Weights of a small GPT-style language model, trained from scratch on English Wikipedia.
Architecture: learned positions, biases.
Training: 140M tokens, 4276 steps.
MLP neurons of a small language model. Each row is named by its layer, matrix (down: output weights) and neuron, and shows model dimensions 32-159. Each number is 128 + 24 x the weight over its row's rms, rounded and kept within 0 to 255. Numbers have three digits each.
A block is one neuron, or neurons of one layer that tend to fire together. After each block is what it responds to, as a language model described it from the Wikipedia text at the highest values.

L7.down8:151110108129174184117134142125131114143084167151144105105108121109099179096156110144157127118143118108163090167104154124134094108135129165080140126126122159102177120124161152137122131116146182138135154168130109122077144147114091131104112156132125088126101149106123111111133107147093104147115172118121129153140095132113108135141126110099116121131110101142131149107122126114097097136098
L7.down17:116124134124138145148135117125130101149104136138122134123151166127134140065159117149117127103086189157079147150129095098156149072119124101127112131145094119142150136140138141120144130149140105154138133141148139128102100192125110171139111125076097159143121134122102151121169115109143103144137110097145125125158109135075111106140131135163124124166104160147132123076134140150125137132174
L7.down80:131152137102135162106123132138073123129142127109105094148123133097162134138128105138059134146119110159086105117158121118162127114090122124154158134108166126124156149144106171109109091101112119078093130120074120062149136150174105093169177122162113116136128135129113101174150129135125138136177157125149157135127110137129125160157145148120116140107109122097084113107124099145146166096145
L7.down102:112171128099119121147137122131111115153166102166101140173147155158094087111114163102157129157124111130144125081138173148093144131126145168111122117131131123152085120169113142103134127094145160111127122143130121155122158166147136110112139118113124100113096130184163143175130141159127131128098132093086140133143132113158122094142132146140119121126153104181102103147148132116141067143147
L7.down122:113170148127120138137125116172142161106108135124144110101123135123124102139114117147094107124150104134099106142123139101145140117132138113127147148163118107095075089133110173132155115137146115153145135102105129137102141134123135101116149116073121144160107124133153144125107149164120153139187124201135106094125122169127082103105109146164086120115126114107188139141098145116162131095133
L7.down127:119104126158139124135157158114144128145160127123083090160144117136120164097127116097172188145098084167068129132164133095141098110095099131091124111105143104157089109123129129125124121121131096180148120125127087170111120131132126109192114158189132096139108175086146131103130133118114092150115154139163129137114111116103129111169165106129105153089136171130110100114095092133159115124139
L7.down172:114131112130099126145143169135122139128129201123140118108114121139159096145164150115120117125096123132109168068122129104140091146093145095134148131108139083132162127156111132088112110096193131148137129076193146094096125157117185149119144100115135120092075104109132170122126123098127134117130136118170157129110106167091133110133147125136122138115096131131101162107142098138185152097142
L7.down285:074127107146136107106149148129164099127079143144122095126127107102128103110142113167128141163166112112147125128113126131133127091115140118148140074168148104125136128113144124141143153119138136118111103159150141102140117133138141085173127145141109139135093116131099157134170145139138157108127131155103158149138190082110110138139125106088150164139099103136135103098123110116069140111094
L7.down377:124130144126102107158107136129140124144123105165120081116128112117103127107141157114099113076153126198083124129116145117087144086135132138116099140135148079117204117132082126132146120075132138137158142134167139151093158120078146152135136114157128130111127165108145175148082173118129139122136130067129086128110130094177079135117117138143154130138164146098135125132149108174083146150091
L7.down495:157118093130157110150162101122110126135167104115134126117166076117147119113114142106128111152130132142141122170122095106113156153100114099180139157145124118122122088119121136119081121135136098134145116141120168107126105121152148132118130107137092128107145156133119149155093092092143113138126147116091154138117122138123082119112141116138144180117129134156190138130115117129137155168096
L7.down527:116099147136093141161137117139165093071119139117121102122108098132161094138114150124147160101107117125114100116132110139122118146106149126107144163108170081109181107111098188129145100132143090120156142151109112132097138108143120153144165123117178115137148145119154145140134152149145131103132079173135136115074142143119093114136105133157110115114107126105136100133136089108127115115174
L7.down588:105093125131104094130126131130188135134151134146137107091105119106142192131143102136150135062095074111154140167137101144171104151117156141142168156092157161130100115143152153119132119166086100125105095123123107166148119134147115127154126122113142169093137124113136134124107087142099178116118136125155125151057133095107125116141099138102138100125179123115130079111096133115097112127114
L7.down652:125131113121154150101100138122134139141087138127109140179143126134130085091165099145170131091142109120118121181143160138137157118140119105135154129117128089122153103102117153126082171116137092107095083132142079159141092144093136141096100132106124140111133133105118120111110154160162166157170133119136118108102128136121103097161155132119131101165112135109180185146142124125167161113145
L7.down654:127119112144158120170139158159127141132158117126128128153137141093120133129111154108152131148164141173107146140117127112151129079124162145143089122141128136130140158160164079155122153077101152087131087126120130074145123115134138106108120141137110152147150153096132160105130161176118131097132135087145128099164119101098153128172127107124126134095129090146124088118110162121118155135121
L7.down694:127122133123142100180138081120120164139117102067139110167108125120118148110121135187159146130147120094108119168086181126127130152159182099136123101158124110097123075154147131092156174156134137137113093127164126139149121156073102137095125133161125130128111137062113116104077154130122087131093102139149135127129089139134084167120139164086110091135141133124120181125112147116149147126143
L7.down753:086094136172125112150141116115127110141087115129136129127095117138121135142157168140128145154098115143128121125121130104150148155177114126132093152096163141135129141151119114134114140147108107063137096123139164135127088115128087156153094151124142157085076135117117103100141128123125076137102135150147093138095180160128141117158128169140130133142111139139130100101155115128145132140134
Responds to: Apostrophe tokens, straight or curly, in possessives and contractions such as film's, wasn't, it's; also hyphens in compounds and "as well".

L7.down7:136118145125113140155107126144196089107136174175127095131147118146108147126131088086155095120100150102135120174107135151084134153128137125149137129176134057110161176103105098123152145145096094135119144130078101135184114106146128111165128179114176110119100116112155145137133152122133130093130152121124131153114148108115114108113090130151131154120153107120095117132112125149147101133119
L7.down22:112090136111138123157119176181148145128154121111127093112120084095161129104118113162108154117120134111123108115174152119075121134110126129158138111115126085154136150108150113141135099174139171171127151083149164101180113133140113176133139114192152146109117132127092105126110127101162084159164179152150128159131107125094160135147107130150124145143090075155120105139168135112140120142165
L7.down35:081148127131152159134147145111099103154128138125140137144134149122155114109119108102118114161119149165122101075126114079125128138116142109108181119144143134159146110120167159127080119124122148096142138132144095139175087127135104153096100084139152116091145158128117117122112134148117113116168179149149167111139125125118138111141100130126112177143107090129092132089170163159092088146126
L7.down74:125125112159143115172114139112139149120149165116154134139156119149108118110135133071115170124129111157113135086140141197100114150122130131109152127154123155131182093135076107090115102161125104152092149163135124155128138153142073171086147102144108120096125116107130072070115159135115119147117153144100095117130159112150117078113121139110124109157082134149107103156094119127094159088150
L7.down150:130106134171169137087146143151108130128139113104137135099102154144144147112124131176113097101127117106108127154135109149139105108128153129145117110162126115072155132104113134112109101137145121153138146156112081136129114102105159126149112120117121104143107133112162088146099115096143106091139099150086166138122139108175167113168152109085091136178085123135130136132147098115131163106118
L7.down157:119132137124105098141112120107138137135165155113106142113098141118090177155114160112135141104135137130114076108127099130159115120124163123142163115133150105091127129136115129128160158052117122118167159137079102116105149105141081124118158135086129102148167099143135098120136102127143106111137122081098119121115086126164106088135117179102114136128120183133132094120137102109119099102138
L7.down229:170083189180136105095146135139134156159144155137142108128110102116094163125119149133113127120138108122179110144104105156085149076139121111107141128137147153118153165098116120132101135166103075128110153136116129146087097140138152138174145156125145095131134146131078159135135141120152154136155118093105139158119129141114143107140083113154116111103123148123102126143141146137101102116159
L7.down242:142133156123145146127156110144142111174114120113167115136145142074113156103152141164122141123104142100105074183139104103071136134184123116134088126141095127162176158150119151120125144147102136131117129125134126107124131149113136144110144112121119149147081140119087136106093107116091108136154123134143124122162095128098137162095116151149099128124196137119161105122126103128119158159138
L7.down256:148133168117135127129105130147139132162106071114140092082172123133144120145120140149135075151125073094155119141057154087154105130151122111153170146156115142125123121125101120153132072125113151133169156130166169144140079109135143115147136140125103143129141099170136162124133147126135135122170131134124151128128118140135136100156139084102109104071117114118141150107169130093167201137146
L7.down291:136145127132155119134122107087094137128135137100178132188077125141123137184156148136117113111118120087095123150098163146126139117132139156146094130139136163122173131123143162111140150101099185149116142103123142117117119146193097139122117104121089128145153129085138112143127122117138101139104161142132151122148106096134155118137131128177121104155135073112122131108132158102104116120134
L7.down311:119099106094102133114117145143079144129103133130100118106120092074181130174084160167173158136163093109108127129151125104163164105149127135099120112146129101124146114144137116164108114151114159105170140106119139143173095128135135121148135094153141121105105139148168149134155098136177103138106107126168130154121144142135110139143163098191121164117149139146101109119129145102156113104148
L7.down370:119135122149150123128156081139146108133150111105128119109128149161119100175120099151122099110116130073095146155174160109122108131151184164129131111086146091153111119084119164124105115087091118132150161127161103118116095140162061120132137132095106101149111105144114139110081098154143130139150106125134136148122098096113118143118109171161103133155101131174161132148145095135165110126086
L7.down408:123118127157155108137149128142143139140113123106117111114140121112109132167087141112149067069130144159112178130175109075114137102145141130134083166113141122157149106109118145124095142128097150129150147095115084118153145134113135125116117150096163093144190127132121189143147138104146104127102115113107113126114139127099170137124165177116121126130167113104130144129096127148085166138152
L7.down484:152149147144137139159112193155147111150146142101120096104193172108132108126140133147135122115153081119143132126146116160140153174155169129145147138122138110082132073171136124118081142165174136150100132102127123099167118078122129116140147158149095137105150125148094110107141090106115113134107106111115124096115105151135162151138138143133130101129103127131116116082125141084181142148113
L7.down699:162104119121145139143135123131115172130128120097173150110156145130120091138101107090168147090093125116070116110085136146116108123163111133128125122141146160159150176073118106110087161161087138183148141148104141097110136122108134129132135169132136183144105072141086163132131122126156100108128097112166201133139096141112096131107116126134065140149128118129080126161119153137140139095129
L7.down706:131131155108131182097141126084153114111115105151136122152156105123128161178131123134127122109097108133077145109125145129129105106072086147070189128120088121137107156110154151121138151156150112134099153111124130121133173169133120112116152113147174091146112105158103128085153195154117139157107106117095113118130126076094111168142127155161110113124141100162131134163121090118141125126123
Responds to: Colons after infobox field names in list lines (Website:, Density:, Length:), plus "of" after nouns like lack of, director of.

L4.down41:080175148122126192118180150166100143100117155113112106165154120100119123140143105124198151091088149108141106120128155123144185156176140145107162108116093128125146132135116120157136123105114154115136143156097174086148098106114143098157144122121141130109106126148101114128162102125096144129139124162134129154104133118134104094108153139111112138135149134121098126136142124131144130085155
L4.down144:142132137103094172122130145116135149111183105145159139153117121100128094130136138145086161141126159147166105164106171168151152097123154103177122078123118120133123126130094080107134108095133097164172123097118124110121138117120112123187121112107121134157105147089143138074139115103131176119109151142118078134147097098129108124124152094141095122141096116140133145159153167110102109125128
L4.down729:092133114135096090106132104159143123121136152141077135158117123112131128121132130121146157121134144145109081107145079117149119118138154136122101090142117122065152146134150104136192158133104172154154110147107101125125105075177174131166140171109162169158145137119120099119120133095087124163120114139116140134159149067110162124126149108089140109136132160144138129104157136152109188111135
L4.down750:108143091154167102133145165121152116151156137130106111122135081128124157108139141121132114153109128111134156135142122131114112121138149157110168139136150110114094135138150114091120128086090127114123137163153090111111129183146142087126124133120128133145097140173156114160143110092134131110118163093139142155134144118165164089122151100142165143133117165126049126117152101187085137135108
Responds to: Colons after field names in Wikipedia infobox or taxobox lists, like Species:, Website:, Fatalities:, plus table-header pipes and "List of".

L4.down204:111150110132106119108067104160122131144178127124062086109133105135149106105138121129162159133133157123113111130133159135150089141111138157107147119177130103124140083130134138129135147133139106138173144154091111105109104162088158131087152144111158126114111106103129124098181134102119137134133111113108143159173108133122154114076165100140106081131121115106088109168091150107127108150157
L4.down396:110171132169165135157113133131147116105171137159122138132101128074096143132103125139129126149120126135133125107122162082108145125107181172117135172156093102121127138140109137131154158123124098102135097130156154082119148142067123146104167109108145119098137113144123137141114105128126132112115168117096181136165113124159130153155140117125166156120097144130151115155151119121135105154116
L4.down540:120130141154138152124107128108134135111135126109107123134145167119110135122155138159120076106110104123132161127100120109106155112150143086085163095119177094081117116170093171110143125118131124152154100143124138124127116123108112082128179127119173097116060142120120148115150127073109135157151122093122149122142116095217141094124145139139104153132125116136098125183140078116102098120116
L4.down590:134175123131121138164111111151143163137125139147159150103122125137077086095119128106163161178078130150174148123130133159148130130099148151147148096117136135040158123136115150153144162114143132107151184107107126152144125115081094095144117128104132112159103126101103128141109148128095161127135151111105151111124135111147115105133152164125136114138131161144136138110120072119100106126086
Responds to: Apostrophes in possessives and contractions right after a name, noun or pronoun, as in Kreskin's, Men's, I'm, Don't; also name-prefix starts like Mc, Mac, La.

L2.down514:105144134153138129166115106148165122119141108129123088169123166086118100123137120115134118152135117145199138132149163174130123104185100151138121145101155136126163130122126153101110091109090121143164144144163137104095132161106155106177151157138102126122128109120120116135152101120110148142105135115129131120096161148138156122123093115139123128106145124133092077145070133150139116062175
Responds to: Colons after field labels in bulleted infobox lines (Awards:, Network:, Born:), bullet dashes, and early fragments of words or names at line starts (Ste-ph-en).

L2.down662:162125096133177132117147110102167157141111137130158171105139152146093117143134140110147116139145182130137126144119128110080173139092134136147112118142117144084093120137112137116124207138147107101101129144111146111145100153117102128099141094128174154133144121154119125115118115093125149180146121085126156124123091116160087152125142115141137106111042142143177126142130093111106077167095
Responds to: Apostrophe tokens (straight or curly) after a noun or pronoun in possessives and contractions, such as club's, they're, Hold'em, also minute marks like 22'.